Weights of a small transformer language model: 4 heads of 64.
MLP neurons of a small language model. Each row is named by its layer, matrix (up: input weights) and neuron, and shows model dimensions 32-159. Each number is 500 + 25 x the weight over its row's rms, rounded and kept within 0 to 999. Numbers have three digits each.
Before each neuron's rows, "fires in" lists the words (lower case) most often at its 100 highest values on Wikipedia text that the model never trained on; "fires on" lists the tokens most often at its 100 highest values on Wikipedia text that the model never trained on. A number after a token or word is its count.

fires in: "after" 21, "later" 16, "however" 13, "eventually" 6, "before" 5, "subsequently" 4
fires on: " later" 16, " After" 13, " pre" 12, " However" 11, "ently" 8, " after" 8
L3.up289:536473503510460486493515528458495461504472507514475529513507473516541500512526523483501479521506518461492517509495536510507432486499491543463545507499490511558478512512531484472489538498530483491498520518467504509466461563528462522473488492535492530524479479536508489508490506487499475545456450503505533518464481503491480514488497487483521510543508527485493517538499489474547504481543

fires in: "to" 43, "as" 11, "from" 6
fires on: " to" 46, " as" 11, " p" 7, " from" 6
L6.up263:509499512484489502506452546551490570507498508491511502532453488515477583525489471510512473497520536513531451465471492506483531528522520475555503477512461523543505503498488493502551494495458467486520537519515485477485500489532465495473491506536490546504470434506483468496503461520510468483461495511529491542490478507495487491495553517521481513485502496476524531518512466521493498534520

fires in: "of" 57, "for" 9, "these" 5, "the" 4
fires on: " of" 57, "ing" 10, " for" 9, " these" 5, " the" 4, "al" 4
L7.up165:507505529509522517474493510466509520506538493448511467478485515506482472492441490487549518498556456472515541465456520472429484487494500499474524488526530509471512518498458522480500457472470483475520518524450501497486491495554503525487476511523491492551484501482489484484503512491439475500505532543525512505474514492518535517509540475495499512492509480521469502519530507476484451506519

fires in: "that" 20, "who" 15, "i" 12, "it" 4
fires on: " that" 18, "I" 13, "ho" 7, " who" 7, "at" 6, "ber" 5
L11.up360:465514541491555522515515528501511514510481487481487477468517496507510492512492496513548476486554517499518515526523474501492486443506459529471484508473515537481523485454486512507470527565508483504492508478481482495500517474543467527531499472473480508523524516503493519483501522493503529483480501498474507477501484462487480473558497499525559516475486506554516537508484504484499506529531

fires in: "are" 33, "is" 28, "were" 17, "be" 12
fires on: " are" 33, " is" 28, " were" 17, " be" 16
L11.up183:520504492492508541481512538488542540510493521473497442496503453535456515504500484513537491544494479502510525501510484483524495481510491541502542494504509471514518485539522480490506498476466471538510471447501547486501487449515506541494513550503477479483465502450492473518532523484500516482540513502484449474481493477529478480505495559494487480474475510504460504471531549507550529496504

fires in: "that" 39, "it" 23, "which" 15, "who" 9, "what" 7
fires on: " that" 33, " it" 20, " which" 13, "at" 9, " who" 8, " what" 5
L12.up648:507493563449479510493534536478459502525496480529517512516447472534520512533469500470463494493502537528482505478470519516523487524485527498479501492553511495539515505528489492504487515514525548458571475474462533472529492508483439542544491527519480494508503470504421526480553516531486495486524489507512511484519477483499488482481474492496512490486520491554474540485497485505464494491500

fires in: "it" 81
fires on: " it" 80, " It" 4
L4.up8:515527495519464503513500503496502490535519466430535474505485527541476509538518512514493522478524531521470503489509483491467483503444529506533502508505478515501492527513524492454482465504538485460485483486561498526503474529486453468510515521491531478499489491494475537478506476508534463463510505474544537503474458472508519519481485496507535520491471485493471533512482502539443471487504

fires in: "of" 54
fires on: " of" 54, "ing" 11, "ating" 4
L9.up22:505484565474480470559499520504529491458515500540478511437507463493505488488513498482537466516495529483499516507516528506510542507473503532486511492500510491498513496501476533502514492532500483541521524500465535493515511512524480493505461483539509509517458499486491442498503488524511527470471508524522557499472518487479524524438488501524507502455505520446527474497470541452512470476507

fires in: "where" 22, "which" 12, "of" 9, "while" 6, "that" 5, "to" 5
fires on: " where" 22, "h" 13, " which" 12, " of" 9, " to" 5, " that" 4
L7.up586:472447489489500522517499494494486482472513518535547514516464500530503517480522492470519477472536484492529521502488518517487538464495495507501494510514482520467495516549489507448513492481501468526485526441539496520498549513478487535481513490479539509508518496475471486479499517505458540440519534492498500529471482470517517526522476492548495503464543494529516535535558513457510483530518

fires in: "as" 45, "wisconsin" 7, "mississippi" 6
fires on: " As" 27, "As" 14, " as" 13, "ill" 10, "iss" 10, " rec" 8
L9.up398:505487482526494472458523480501516526528548516529555494456500443543513507530552461534495486489516501489477504538525519455503485537505457537472547477504488477481485518492517528515481489462528492515487508464498552481445504525495501456478532475526462472537450471473470525487510511459521469504498472499513474507486530481501480503524483515480498512500505494486491488509480518506523498526525

fires in: "were" 45, "had" 20, "despite" 12, "are" 6
fires on: " were" 45, " had" 20, "pite" 12, " are" 6, "nd" 5
L3.up448:503547488485516517499497530488488500454521526501494524489554515489497505485467515460503504499505509542516524505498494528516549502480502478506507457520526549505481469465500547516517482505538466542514492494512499490530503504472513527501509534519463474497537513524457493501495487520493497498507511488489503481490526446482446579473504512522542470492538475506492505509514504494491448464500

fires in: "as" 66, "was" 5, "sonenshein" 4
fires on: " as" 71, "ens" 8, " was" 5
L3.up220:494485505538516499476498471464483490521515527520506517520473493495476507506548482550532509464514516476513494497503515472519489517488473491492506484517531504479535534539508520475520470440504535501486485495545504487471493508490550520495491473465457492526487474502470525478519516457509509508515531493467482477469458480483513495504527528528513483570511509466442489456479489480510465506532

fires in: "at" 57, "on" 11, "to" 10, "above" 6, "of" 4
fires on: " at" 57, " on" 11, " to" 10, " above" 6, " of" 4
L4.up661:490486523511539494514499481489485437526463488490486512510510489519489515482475530484515498465557526496521519490511476495463560508509529474455511491527493484447512477506417510476486516493464492517561540510494473510493475528510524515482488513534509517499502538495501473513498485531502545512532512486497501518471510470522453506514504509490499488474517544470527552489482455526462523502490

fires in: "12" 15, "100" 15, "11" 12, "accompanied" 7, "10" 5, "notre" 5
fires on: "10" 23, "12" 19, "11" 18, "re" 8, "an" 7, "p" 6
L3.up728:487496482509489486503548521495479474511485522490473490503511541503489514501510543520482530523495474476472473512468527546468519463453516515515502492438449468553538466510525489480465473500494540494494508526476515468517460526530504520507494539520503475483483519517466494483544519442509486528486520445509512531487488498474525498502512523440514506480544505523511546506500498476550497498470

fires in: "as" 71
fires on: " as" 83, " G" 8, "res" 4
L13.up344:501506499537535508462478489512523549541540497534489476530472515494511535505491454536504505487500525551519514485502450477523517482481446504466488455526495509515499504542481479514498485529562487497493506475528507456482513484505501498510499508435459495484512483528483491477518518508474478506489501517495527465441475485477490469474526507475479501536480514498501499504524529513544498529480

fires in: "in" 80
fires on: " in" 82, " Al" 6
L12.up383:502527472549509495501499452502482480519498501533478485502479505499539462465515504486485504427513502485504514534509475519497485475495509545492538533484483494469505508498500492483540499463509468490510500498549481513483506496535494497483545517467510483482501472522502531542497447533546476498540480434512510485519491501524488489530520501524443458479511495510515504493519491526547536513517

fires in: "of" 66, "in" 7, "by" 5, "with" 4
fires on: " of" 66, " in" 7, " by" 5, " with" 4
L7.up356:487497535531485487485507503445476492488500482464512498527468487501480499466495497512523476493499503507509480525481482495500534503527443506528501483517469481472554527531516513501523486468532485548519516520485507531529511536528473505515499525549534533527524530484493483454525470514514465525489496512480493528465478498525556517539498476484528495483505465461507514494518515462477466504504

fires in: "that" 59, "however" 19, "which" 9
fires on: " that" 60, " However" 12, " which" 9, " however" 7
L9.up760:525473499527502553511490515540465514489465526526524472503478480526551516534453498498496514499511532525514514492484501508520499492500521492521500510489499464538465532486521495473497507492505491498461514493491476488536507498497473520456533519495551497498470491535495571521494475517526458451482493566535523453475463445555531512492484468464521501474501513497500524497490434494502485475562

fires in: "of" 51, "causing" 4
fires on: " of" 51, "ing" 7, "u" 4
L6.up506:499471454477508496473468487497452480523507464492507510434513483479506502524468479510498499490540535506531477507509483544477497480481554483528466496515500470467555483532490503490532478526486466527521512492483498533493501500513461515489502536498521487475511507469518493515526501468480500476520497477485533480486529498495506556466491461542534528516515501498515513469481525516509476479518

fires in: "in" 66, "at" 9, "of" 8, "2" 4
fires on: " in" 69, " at" 9, " of" 8, "2" 4
L11.up419:506492502489496505470484452447478473533473524514513470471508512498518511492514478512510505504509484516539480478512458519506521501493488465543461502530506513508495531488519450458472449490527463479525487531495527554472490509529504510536519514488526482523485476477506487505518536479532452521513526506489546504496504470520519511509465498541520493514487481507498488476487494489506479453510

fires in: "in" 44, "1" 6, "out" 4
fires on: " in" 53, "1" 8, "in" 5, " con" 4, " out" 4
L11.up715:516488506440524501479474475462503506537457489520474496509513501499581515500490465465488497485544521490490517549541506496511480506497497533493530508537471481538544484482535496495509531500471489465538496461495510468520482480516492487483471502485487487525467479480513527534494467557521472514514451499531469497494517485493480510501486479492505467473489553498521538478474464520520499483469

fires in: "of" 41, "an" 11, "in" 10
fires on: " of" 40, " an" 12, " in" 10, " se" 6
L10.up385:511510475495504508502494516483513496483481458479491483508521490464518483479532433485541510541539512526533509492491437500475514482474488529533495540526498506504560512439505506498519490497455496481496522511518508490521495516522488477464516464542552471511531477532531486496537530477468504531510508554505464491526461493514486518457461465541495529465495496517514506468494512494495521476487

fires in: "as" 45, "a" 15, "former" 4
fires on: " as" 46, " a" 15, " former" 5
L13.up487:501489506497501483495509488506491550478532456522488509481468471509560502501521474510535527482520486496512475510542521483535511476490474495539489497507510485491493536540557532493504516488515482519504500503475509517482516508503510462536519481557507523511465502435503537446538492479547514457476504511522524451493481511490484553427556504502505483504508523473525554528506504456513486496489

fires in: "years" 35, "of" 14, "year" 13, "soon" 6, "weeks" 6, "known" 5
fires on: " years" 35, " year" 14, " of" 14, "on" 7, "ks" 6, " known" 5
L3.up652:477476485519455462504470506477481479481532494532540522518474508511441467505497461494515515479507503512499538473501470522513532523462531540483477516485525477482506469532475507460525511502511480494504462484525537518487513483501506483450502485514507523488486521493534467481531499525485521451531471478510508516534489480493506497468480501537514466505480529466504488500535431503521472501526

fires in: "to" 23, "at" 17, "of" 12, "with" 10, "from" 7
fires on: " to" 23, " at" 17, " of" 12, " with" 10, " from" 7, " in" 5
L9.up323:493480499485549472505542528464506467481505488490505515492493502522475521459481462476485556490521485527490531511498511494497521492491496536505495465533513555544515477529472480463527500525492496553496535509525489465517571507473533531478485518497489481517542469478490493520507489517518505460536561492521510510488486489469485524509498530534510504455502518506507498452490505475526486505492

fires in: "in" 39, "to" 8, "at" 8, "from" 6, "an" 5, "of" 4
fires on: " In" 24, " in" 15, " to" 8, " an" 7, " l" 6, " at" 5
L15.up74:489506532497442481479486537538474524476503518458539510490498522456492537496499512512521508501513492483515508539480503507510491483491500488513544493523494513443527517471514518538515500470482530488497526524514514551472535467473460551462483537498446466471510509523450497487496456506517521514528523482521559497502471497508478534466519468522473514519453517509476521527518481472517522535496

fires in: "of" 70, "were" 8
fires on: " of" 70, "al" 10, " were" 8, "b" 4
L7.up495:463533463465486513482486486479471475507536527491452481499501494504484534517493455483508484555560460504519540524497477529460490507512463505467510476541486447496465514451510486521511511483512484523480449527482545498511484523554483529540494485522502482502529463481477479482491503484493497504536523487490498490483538521497524523453501541501507481456522482534537480468485546550527481513476

fires in: "of" 79
fires on: " of" 79, "0" 7
L6.up525:510488520502473467502523517527518505497491479477526526480530548503528508462512479495556473489495481459501509527547551523461548529496478441463434477516521489513467491492501513471544489541460520493494534466485534472510506502446551490524508482518513512519498514530492532510541472519510498483474508536505529501501513502482504469455493496518475481492497514509496540458538486455505525510467

fires in: "of" 19, "squadron" 19, "from" 5, "behavior" 5, "americas" 4
fires on: "ad" 33, " of" 19, "av" 10, " from" 5
L4.up656:497506478480480524493486445512441490495464515504548513469475514476507479483465491505515486505475499530495528507501490524452476507494529514542480496519543528489511484512519519515531457499523545504524544478481492496488508518491508548507480502476500475517465466501468531506491529533536550480500459514497472512488460538440495479517498500539514484463507489485515549477469499505492487553493

fires in: "during" 22, "from" 15, "by" 11, "at" 10, "higher" 4
fires on: " during" 22, " from" 15, " at" 13, " by" 11, " in" 4, "her" 4
L3.up395:457467543449484512479490495489480520525476478516535563484520466521515494478497507457500516461469497512490526522496499500496543517520449530488484466534489541529483521489490509474497475526503476483480529533529502470436491517461477516511485515517461498548480496513487542497521478516496525495496497480492559512528495491491504490485464498507493500484468484489442544506490452468475487554498